MLP neurons of a small language model. Each row is named by its layer, matrix (down: output weights) and neuron, and shows model dimensions 160-255. Each number is 500 + 25 x the weight over its row's rms, rounded and kept within 0 to 999. Numbers have three digits each.
A block is one neuron, or neurons of one layer that tend to fire together. Before each block is what it responds to, as a language model described it from the Wikipedia text at the highest values.

Coordinate and table digits
L6.down295:477543465496489461485476502482485511496505493524489491493510515510485482508505495457545507521484543539521485502478539474460486472472501464493493518523519539546490484515507505464486521472502519484506529478453441469472518547466505512516519515549470471503541475431482550485526484479508496497
L6.down624:494529507519530498510514504489484488519485525511500519504512480495526523513527545482465466482459538486478555462464479532451507485495485516529471512429497514490519510466464459484520509497535505539498488483468544478477513494492494523505486455510514456488495506472473509502530491489511495459
L6.down638:526506499523527552522446488502510521532457494508500502476470493504503539488493480511550469519473489473523526513509453507480493501506494509500510479526498488477477496497520474504506486453512512519499520507435515505500469524486473534448485513546489515497533489495541492500523479501508544495
L6.down641:514517486492536448511505506474542517492458474474500511550542512506439525518468494498512501482475500527513511476480521528485469529507484504485503474535486501536489491533502539513539457489527526518528523513531502533495521520473511501475487546486466498518453500501529488479495500459492513493

Sports results and stats
L4.down762:515519506507496518526461472487503522547438467472512509503501501498488482522510501482462459467509461508487445479443553501518509505487503515480544525442500461496497504528512511531500512505518542478476498515567478496482465502499491529519501454505507500523483506531487507472468503488522499505

Units after numbers
L2.down85:431508482489463520483529505531462458458545464435464517482455500453542476485512461475517521490437535456559504507510508489516534484526522539500477494479541486491510510458505455479455495501529520508494492531471489521521512492545468524477488484509496527494502499477500486505494484493514481506
L2.down149:471532523518531485441519550510503507537505524451462505476496450505512500501532473549436509516474480500494543487517508530460505486496493461516503484479476523491473514564484510506473529550495524499495512477555474457553467535491532495501505514501491494515482506479505514509494510526499516488
L2.down163:551490520537524492523512479500503541513474531522484538497519489529514475519514530532533461519481513486470542498507481565444510510506439489464502534531483512525509503517509466510515491485501534544499508524500513452464512506515536497535492477498494488476531504514499493517490520490469503505
L2.down184:463524491493494463529524499505490481491547553503469473479534484509474489491498523509486522498521518490502507518535517518466503501496445471477510482502507522502520461503521472481431496509501478523527474517468529493509522491467491531500456436494528535491519478498545499539517505498533461501
L2.down249:466493520464452521493453520503475511551543466524493482510493480487449482528509514517498443489537463510507500510438463506521488524540546498495512486536481498539510532483469450482503545515496516497496473509516479483485502514437463530505501509516480515493529508531523469491495534492487510467
L2.down291:495486493526496494470465451508471520509530543477530538458564504511516461480491513505490513485510491526497502490524522503458525524515510512511488459459466497488527510482473444480505543540539511524499510498491537507475548482484517506525500486543536493487539469503489524466533497494500492440
L2.down316:475504516506499500498483492474469492502505515520530454503514514509515489477496470494507510539479500485484523483498479510490484555484501527460439488514509509487436511493519484488456495506490491484511506485502467484477532518533474505492548495492467475522566516505487551512475527527508492538
L2.down373:479481487515463468495544534509505482442530531489494508440466453472508483530498484454489505474495522538523486501512489508510490498506490510466440489536501507510491510480543479466529468463472496525510473505520476519525517512490505496507462503471467532507505502511513508507527510480491456533
L2.down386:544498532460541470536496520511484479504511556502496482488494533504509528488541502484468514516509519483514545470509507504481505527557478512448513490496498510479507477498548463486498475532476502480491474525462515489473500515446444518466508456520498526538474471501481515510511491519499500519
L2.down393:509508504506516539490537486516483472514499506488542488472510484491550469492512490505485478490469476506512481475520503490478458503496485536533511559543503477521501538489482553502479469474490539516513534465479498504503488489533499486513480544474510511502472510486519493490535485519527496483
L2.down417:465506505526539503507505452511516492517510552503487546509497568527454449496551448497501475505491474528473541463497453487501513551531501490471523513508506449483517516506485520471451531533518528491481540500429510501506522475468489480560478456508462493507512456517509481505514489519489555508
L2.down527:502520512488534498542531505483497493504501524486510504482474438467515490461518533496490503476537576499527495527528485492511496465483480529494500531519516467506469514511504476488445490488484489522522529514455538473532508495486442478459506466538533504490524561487506544521496497476545469474
L2.down604:474500465489473488475476521486515523501481529516529476485523484499490510451504493455481497512563485500458558460513480516498512509477514496478538516505516492491527504492511485519492502474500530497502532498505489515571500458484479512519493450550439513500461516497487505492526483450546459573
L2.down724:493514489482493500530487446489491499493485532536494516480473475508522485532512541507473511521493498504473503512489470453519493564509516498475516520500531464490498523481501487479526494473503505474437527520469523487474480478511481500504530474473501518456540540493493492512533513491480511525
L2.down821:562492506515526468500498494503516486542509511523467525514538515489539515493490523478525492536510501517523512502471529475499464498480478502544502471532525511474509494537494476514523559508523489492509438499496557507494476509517514559531479539488564497529483495488479533545463485490502549525
L2.down892:522499527504495508513519492524518495494489464498494495453471503466532513511501494522489476534538484488520514517518448474516525499517471453475495532458462471510539538458507498515519469483512505527485467490541485497511481486503495540512461485510492462533465505534485531496516459529527509531

Sports-career phrase words
L2.down112:456502546511482472439470514492525489517493499515471495523528485501518493460492514503522482525501531549497527501507493483456475513480535508477501480492480466511500521487503466492530509564518518560492515533528498481516462467518500544541469490512450483503554495461462466472482503543516485474
L2.down135:504494496529492460516488493494506480440469516519515480454494472571513499463527490517475479515546506505478507503517501518512513488521521488473467537498484505495509471471486504511511497478544493523520478514487474469503467543477498527520483504500489513483516521522514514455479504536542508497
L2.down243:514521490524515554493491456533543512521507461472534493476485471530509526514481481486449483442477479510526507517525507470522492469483471530515523484508496525476495512511499466560456509521495554502526550523515485554530481484490516494477492498490501495513501495484530528493488492482494513482
L2.down253:503487512461478560472470502551509533535479506479503473513478515512500516505513465509491462458453480530514500485495555483480512487500500519510513475481536489467504466508481498511439519483462490531469492492497495529496511488508543478485479480447504519499501464487491552514481480493521471508
L2.down427:523499478544516457467488529516478525467516524460470465554473492485492514548494475530517462481479463545546538492500539491495500484449447503522527515493514451486465506491481434502509491487520473483505539505478518479482501527505501522504487538505526508485505486519485509540484526499490543485
L2.down433:475508482510504471461497497526487505504540509492492508523481498512490479489478499488537450478477482474485475528462532462511493514491544554522500511520490478464472482503496516520537500509498525513477496472533492534499491486533480556523503486491506495474450476520526517537482511500499460515
L2.down494:532480495479505531479465448512505455516504523532481502495527483532537486518480522485504500510539471483500490534485544499499523520498465507495511516509516443552483472493516497533517491476470467536497494551574484461493510542547512522501511515510499494520481502513507514501532466534549465498
L2.down565:502504487475517489562513520468487496496507514491541498458516481475517475510532481483496450521511512513502478514505461521490499518503509483464504495509489488495512476477539501455497482503513478509534488536494513528512512478506508515566514509455506540490542478445480526493489492496494524493
L2.down635:503502470531498496541472480464523529474507547532491515508537518525467479537498479520537535534497519520541492488504487466507514510482490503423483494536481494515516496537547490464485536488520492497486475511492487509493521462511444523503520485505457482532493492485458548508538481487463516513
L2.down684:532522514482493487518472571476521494518478502551474514510482463507523477482506505532490549521485496465501507500523524522528487505507501514494505503527509496545531501466509511512472525466528499534477519475557479490487543474471488469523466443530518504520507529488506515518487462505498484480
L2.down770:492501486499519449473495518489423477499492481477498511524480460513525512505512499496458495506478487526507476520513483487523522470500445501436499532476531471466550526536483479477492478515498520515503519495526496457486485531518505507464494501517461528468494476487478491501525492473544514520
L2.down800:513470463513483539508496472508496510501541452480479528521474505504506494502526531475489545495514523497508473467509486546532492511526498504508467496521465546479522530462525493463540528484485518470504495525534476528494489487496495492480453490474499478452482489455489471466510499517484511505
L2.down803:500528454535509471514484532473491491505484472479519545502476541530454469485519508471486511534516523499523487441506479480488507496527441464518510496467496455495517525515514504454538507471546475532516495487485496512540502490507513498517503513470497524515525517483558500528489512541470484542
L2.down884:438479552461478472519510530463540484494557522491490489505542500471530482520465463516529446481522495484453516495467523463488472537518508469505511520489535493492487515538492514515549495505490468482461532478543513496515504519497510515470508542482496497521452540527474502542521504489515499506
L2.down900:493445485496491483496526471495476533474440481524552523518547480505453489523491494485487543521490480496478505502497539511463487478459466514515474486512544450496508491513519538459472512492490452475503466507511486490493488504483540490516462513509498527456515511510471518500490464464469533494
L2.down965:498472467534482537504506529471532514476514480533501450484548536470497550475544496511539467511476443534473493518445528490494509452462544447507502534485447526492474502504532510499473478534474515468529512487512514504471465556484448507514524517483439537503531482508507454504499505509561513492

Fragments in structured lists
L6.down71:471449505527527480471465514499534519517468455470508468541506465517503491492556489542483449454515496518506470516499486516496456481464526450504493439482499468476457482509563508496489493487514541469503531498504494470498503490493530499511484507499520522523476472504484508471470522468471506529
L6.down83:473532490454522500470469528498460469510479474528499527491444500501500534518481498478495506495497485476525465514487490496512495458541486500459513565490523524499449466498508505508510520531497505523474481493541483446506475502471532492491537514510406524512500521489539496475478561490465488534
L6.down265:491478516485509482516506451491515497509485513503518490515463522530469503447487526479523483536502487506481466491457488500545507535513501507446539530511493487511508514517466474476473532482488517499522509490493509506443541528483521534496503424515519520493511477485486477507486519527513493484
L6.down697:502508480557513475553532469486499511520507496528502478526539499490502527542517475514532537469510523490514491504504499514449487463494506519518498512488475524486537458504459510487540485510529523507529479558485509541558507468489503512458506488509537523473496477497485509530521524456533519513

Set, ft, and word-start fragments
L4.down944:511502546493522530538535510471515528537487507535464505507522461490520472505475511546474502481489518496478514524489445461495537524495521473512487481512471490508490501479472465506474503540530516517481508493496484484478517467497505531468492548489490476527517449509494555522469497492500525497

Table separator dashes
L2.down28:537523510516487523509511509482482469545515533511523507494494489502501492532502503493504527488497480520504555487533528441481479506494483507438468501481514518481476537489516511478478487479489468540552487485500537497473547518537521493519497497480536512493528560519503554480525483517478558524
L2.down117:545532488472457471499447510506516496501549551515523511510535475533471486480479490495485561497498474493495535504525479520443465529484524501477561510497496479497459511510510471534512478563449529511515446479478492508473491482469499457488527468509537500515541489500458504486473500471493512473
L2.down130:491473495537478420485515499542457523453516498498543496460498524522492516503534480538489527473524477486523464483524489546495497473485526495526556469517485494488544509506494465457508454481477520474479521527451489515484543514476522452506454489532536513496492528510501517497530530476543525512
L2.down145:414516461510499507485581508521481437512515574445491509529497510482520457520503499503511484502472506520460505546501488501482501519508508508464508500550528507474534468496494537509475522503527523488499517480537537524487478537533520477516520465437489516485487502508488525534523495497508496549
L2.down227:486519521530456468496463536501524510506445495479492526483525470485525513504501521477522489476522488494540523493472496492486525487545512506526503514526506528520566498497526487520486473485528537519523509494419517452445539523523495510477474520462489512511480485482504492502500478520534498497
L2.down283:502446512498495499519507499535486503468504466526515549483506516510492440473492529513498494499519478578467504481519495474482487463553486496490498489529539477464546501520481491504455454476486499509495523584523533500498495530512502535496499506469507485495529486501484496554487501555468532493
L2.down331:467521527514522521527490507505499497490491516499511528470565451479518488494518514450481519488499462471505527497519525483476497517565493488479525494501522502495493472523518499497467505510534495503533521513542506485512532444508489521503487490519502506488502521498545499525485477516480482487
L2.down382:497532472546509501492505430512528479549434530479442499517519510504473522539540544508495514505481471493500481472512475512500482494489459512517532484480495496506499530492487513460529544492477516519507438516490511545460494528496521514528525513522489491499501514504511481516506461532505509521
L2.down639:526471543526497528461541510492537461550496473514462529455511507502495495499489526555487508480510494521508490527488500486478483500547478522494491491482499505500504515462455499522483482501492517513478484523522484494513512480507562456508534487535468541509465514515517524485489483476511506542
L2.down670:501484476503492492524534545490528481508466511528532473484498512558515533462465465502533481531508517498473515457506467523460495481453501462453493512505487504484511521484472524524473499494470543514503437483517515500464496509485479447493508485490494516457513494523490462434486488501473560492
L2.down672:490493489489496495505500475534473537455496540522462535507518446518504485482504495508462484513501487483501469501505504515501530507532471506511453547517483501512542483490544454497541484481488476504534508521479492517502505484513517516491521504468465465515518466528480519491472479504505503545
L2.down715:477448548525476518524507504510518523514474492522551450473522499531474520513509518500501487461534471484504509500509466476510511447509438508457526522489491518497455523430535548518507516505467478500494461501470455507522508522510480489513504523521530509437564517464472486504506526503528483460
L2.down718:460493497507487500496540469507475478514482500540485499487484459473474522495543532502477518525458541510530456510496514528456488502510501484511471528549496476518552533489472488495478503518479500472511465485503504479442499509524475527489470512489459509516477489490504452510517505477520478493
L2.down719:506524512504482537482543499486445556473489488509559524473454514469527434515559498504525461498487517530541469508509495504523518484507496530478498512465504517483529494470496503497489504476544513552495478501504532524542482517542485521502482519474504475513459525533531520541499490496495531507
L2.down820:487476539524472463527481553485553504498488525501463465507542507525509511485489531508476513485510494510498504492511500488489490465510496504479483533525494449530459520478493545535502472494498475493496457485454470467495484524503465491511518536515523493487543497460484492526474506540484480472
L2.down938:463535458472529508478487518512542501497516500497531513527474501470485503512508486500493556517498475469490536512454521503474502523462504529512468498497541521488497531508503468480479482524518524498472508525530500540505476535499495487530493550540503536524524526505470508486535497491517506502

Wiki table and list markup
L6.down151:542511476509512499459478539533480504494517472540510531509447524492528509476514533460478519544517507515474496502537481472504534477531479470474504582519461500514535510514475493495421490509501514471512519506478500497465486522480491465487493470529487467512437493515526527511451500475512452489
L6.down239:527472468509491489478510495493527483506460518455506476533541492533497496551487505493488460503521490487468510529511471503528480500522529504531474486513488554512509465521498487522496479533509527501496487497480503505524497485537521521482529568441495502520511514486472502483504470511469491530
L6.down363:447520510479484495478507546481513485500495550481468468511502525511496484514513503501500406486478520507462490500513505499487460487526491513525463503514457521503491505506524490465507505510492459469483528489499463509533489498482529554528509516470498478494480503468504472547448484499487499526
L6.down679:498500543522477490510489514520457534518491542516447497454460484515499508517511465498514407510535523471517484525568456489534493485470562500500521496465514476511471528518519464497465501506518516494490492476520462500484482533458493539480560458472491494504486532461502476509491536508527505490

Year-number tokens
L4.down355:475523496469473546510531517478465496509510548449500462491492459473499478500506521526498527486453473495473503507507477502510443469532550479476468466515456495493506470449467465482517493508509511479502518530547479444476481496520458523472530524497435537515495486504489476498538506529532494505

Hyphens in tables, compounds
L2.down6:528510537517453497497453482487524498485495508532561481456519476565484507500509490448504490505511495498509536528509467546519499476508504492509550498512483543515490524463522515515513523562494527509500471491496515516501539517494552510521513520461539502451531496504475460514499528463571518462
L2.down9:496501514522525472535521520479532535484495538481513493500519505539494497514493561475486519473509495495513527505513510464534495464491509504458495491481482469495465506501520510516506507514496478518505484492515470468514509501521469538511499544530492481532531483467478488508507481493512516483
L2.down36:533512487500500522540478513543496518493502508502458513503500500513508543510530483506504465472455497503428509445525510493507495501486514508531486549496481518462493483492507526510499473489518505502528460469439467507508468481537490547478485519495507507491449489476512493486517511522501518512
L2.down37:471494505506478456522493521495456509516496525510472453525482511502496486493473444538535479514478500506512523441483522475486503466488538513505498532500488521473518487480556486517476490487526486495537480479516476509452505545507485530491533528515478555532474535468492484553558463492539493457
L2.down229:507495500541575478512500526500520526510503487449455489504480514526482486478481486511457520483497485515525514503520533515487521488503528475517491500474475553476445494499540504479494480503512495528479501494483460508514523499526480533534496480517508497498511468501513503449500508516470475497
L2.down274:494506483518495485511470472500436499503525515496538540498512511567515482463491492547463493492513507532515489519522488509517472528468528487518525552490482488517521529505499519492435482515506485507532480522482535493505492492489541481524467477473510470460517467518519512504448465475494507536
L2.down313:491488497523521518492495493514512536509528474502494486469467508496487510506529529493468508504499477497496529509509474492526521496531479453529495494537486513507504508504500514508513483516495490493526476523443491518508521489507474471515490517511503513482491521505527460472512518469479480506
L2.down370:494512507438493543536498479456535527515496541465491494522519499528513481522464489513474478480476509460466468492493494476533500480493491494493515513499541442511489483483528494511508509468474458508514515448503492479516483525538531483502473472467467509481491499491493508488486493482458487527
L2.down381:518448453506491491500545521499507482489512506450489481489505522521507498510512520501470462516491544511493436522507501478476503503532525519524500507515510461495478468518535511495501500463497488533464509468506552491464487507526496518476487466520469497466507521496494520443505502526512494512
L2.down413:514512464427455503477568550496486495490532542448519496483506498505498529477523452507541512483488474536495466504523473438509428507515467470482470513493508492479449547515526466514491518498511506491515508508487534511484510500511559523550529518513501516490482473464489493499528475520527491487
L2.down475:539529483529503471492535511470479517472511544499535532478513516517494509524520492508504506505500522475488497514528461499493530487536504503446528538495541542466491509478479544482499458494507480532479500497485504501493472538482477497485519492513461507473517489489519481510519495516498513493
L2.down537:519483475490527520502509528545512496490558482439525505510452501498490451471495481503524478486511485437507485481517531475508506467513498517496504492476573530506468491507484533515513517512523518497517535484511485510522497475492520482514530498466494477524481495449506506517524478502558490534
L2.down596:495486517526485474496485473526491464547472496504534448547513491446558511543465480518517473501501507495483488485485525509469434511520520510486505525508513516511490507497500489524494487497522473530524518513486493537499490520480477459509482468491521468514452540532494577497520481463540552520
L2.down634:525497515478528468495521504488412469501493523481538455489480507539449507471518507486454531509500560486492459514496515512493498453560483506495472548539494494515544488510503490468540555511497526483499512533501418541506505522497482488514528490514537507480512533490517506516493487439507464548
L2.down791:500487486493475490488499473471482512522502497472521485493508524507485472470486538496552491461501555521538481482531521514484523473478526525529498532507480478505509489488533527526498485521460558442508475471513508465500524438532512473502481500482462513508520482483470518503518529529495538541
L2.down885:495541484500559476463554482525485500455519509507530520502483483501529494462483520501529564536465498493509488491489491504552465499539484475486495515483551492512534501510499520471454466489505523507493538462453480488542485489466518505486426494427501537527483464489537548539496509451502519528

Sports article formatting
L4.down503:468494497472526466546488522477498497515497481518537502525517478493518457511488500541524492496465488527515485500495470569509465455523473521468523512505512486497475520504486461429471465486527514489501499466498480495498545471523510528537509480512531498502489473518452548557427506509486483546

Final digits of numbers
L2.down51:523518473506504476526481473520528500475543488508479492440476491513524440485556507474499485495550526484475486536473455522531522489535506457491509563485514489525548518457499516500502527503486540501491520499504475494542516472480510478462479479510504502488518490502569434514466528537511481481
L2.down88:547467484490490494498517494469486459529495524486513483478500465464505467478526563510488480507525496477497530540490463467525467507487518476547475504475509447535490501489504454504445493516462498499546475501510510497494521508480501506501520477507456486519498503523495460524513547541545460519
L2.down133:479507484493560489489526506527497504472488487490522560459487468500496496489535468497478491515493478489503470554512478520533517498492488501499525518504488480530531485507525479466528513519457529469505480503484466476534497546452490534482492503505520529522504499521503459524478471476496467468
L2.down136:523527518519498515478519550493497415476513490479511513499474535474473487545523506484510492531451515509542478442487527522458471492520479509475478519514522509492566471479504528491479521491493513466488535544483533499519482521480485527526469533487462501518543464505480492492532494524494545496
L2.down224:463481526467479507549557502475455509509508497494511525490465518462479502509513477510512518469510487490470504528524481475538515479544521482443503536516497458478510490475536469486528536511497491512504520553484493485477469506482500542450507512464464549506522525523505477491476515531509509516
L2.down289:545508505495504464455510497516471487483523489496510484497468485492494485539487508523520527510497484490488509549470509513504486488508466448482494536536482501513489515527549501499465485489512520516490482527483495481539495511476531463510507517487532504482492502541509510513474516526502510484
L2.down332:494491480510445481477480499450511526501507516489533473529494525518511504499468499515528485534450508484459591485501498506490509455502553500477438497476480502511482465500530471533562482497474495488510541532505503488505481517509493468485508535499472504520501479524505505497493482529501502482
L2.down364:526511506513507525508481528472496495548478459509535474519523519517541514482512486501567500521511484526442501497490466492494521447547491538502472488546501461531517516561509500482501447503528492514487481522441485474542551541491536439461501491525477496542509480539518461499462500498496494515
L2.down459:485505531502446502486547499496497493490489509503489498475540556493501515523496492547508508482514522501517514472574505473525504498491529475465481472513518477513449528484501508502505515466511495491515526512500514524540492504540487550497507507496486540505501534498494493483532472474489512552
L2.down492:463461470484530495508549496503472486485498513481489456477508491545539488513490505507504539469469499492475460515484459481457495474519487506515468472501476460488494476491544481522534507514511493452498502514499469491553483485485531491517523467497512473486488461503539458505482510485468485513
L2.down573:504492473494517456490513492483499535492490527514516519510508473499543544504472507535487485485492537490474511501493477512492496468469546498511520520527553522480524493519591527494460520491497504521500427518533504530488542536511512543511494450469501519524516432562442538519505511491460454498
L2.down623:455496479521461525513493530512470514498504490438479498518486480531489450503500499498528395490472504447499498511492492505519465475555490499510528461475548515476530483469483502505448518481520502482517505524513510513490485484510504482494479510452491495478472473486495494479512491481516494532
L2.down695:484484514466504486483546495498452466472479525543513489510473492514497509468491544483467453514504501451468520504488479481521498515464504524482469538494444461509467463481532490484570539510469486485488478522457504487494500518524515506490569494481486515476542511489492498495491519520496477514
L2.down795:500520441454522483513602481477459510461469539507517537473497474494506474512516490487513454538493488479496489484518450464524521486487503528528480505520497495540483450531544492449520499521464486479503485500499479476536498534490516546527504484518487542519545479472523482528510489538496478487
L2.down918:484500445499519505468588493486497473460495449462484508530483482514505491520483505506501505522438542530511497504490511528500496479488504523498493480515509553473478439461514484481483483500480476506513492503473496505518517529536470534521509493490512531568501499477492524549511462505522440521
L2.down1021:477512459493562512491527496482459520521496462515497490523484520493498475515534462475518510512493506493502467533511465521519512478501447517504550543493509543493518441500503508493518540516473529494531501529472475520510476464481552517519512521467503492521518503498516497512474503519466483492

Word-internal continuation pieces
L6.down41:519528484454444506524514534514478499492500526534518485493511499544513484474492491492491525461529522497534524488422520464475493497505522535515510540539471465501540517491538493467467519482487488495510475513513523519463494517480481484485515454475520536494533522487483445473455525495520501461
L6.down196:467513475511511434506566511462487467475513471491515516498494491522504497538509498507511507508483450504491513499525469503501513502514452481487474489516530484512515508501533463456507550523505522489539518481520517481509481488517515482476445511543489545548538509529445524492494528467498475519
L6.down978:521554493437500502469475492488512493484532505515483511463515539483490484477491551497518471505512457509511498496518469557526476552477495461495479539495517473512497506464497509486449511497521498508498491503536470477513521509512457529537530490500494551478517483496489479453527508467483496495
L6.down1012:524510483474514521495482556477535526516514533526495524537474529498515487485543499552523515495473504462522498532486507528475506542480437487490550501508502490492475509480517518510506491512469470527487520523503497481528467494459493499526506465481462490492454490519555461478494476468470511482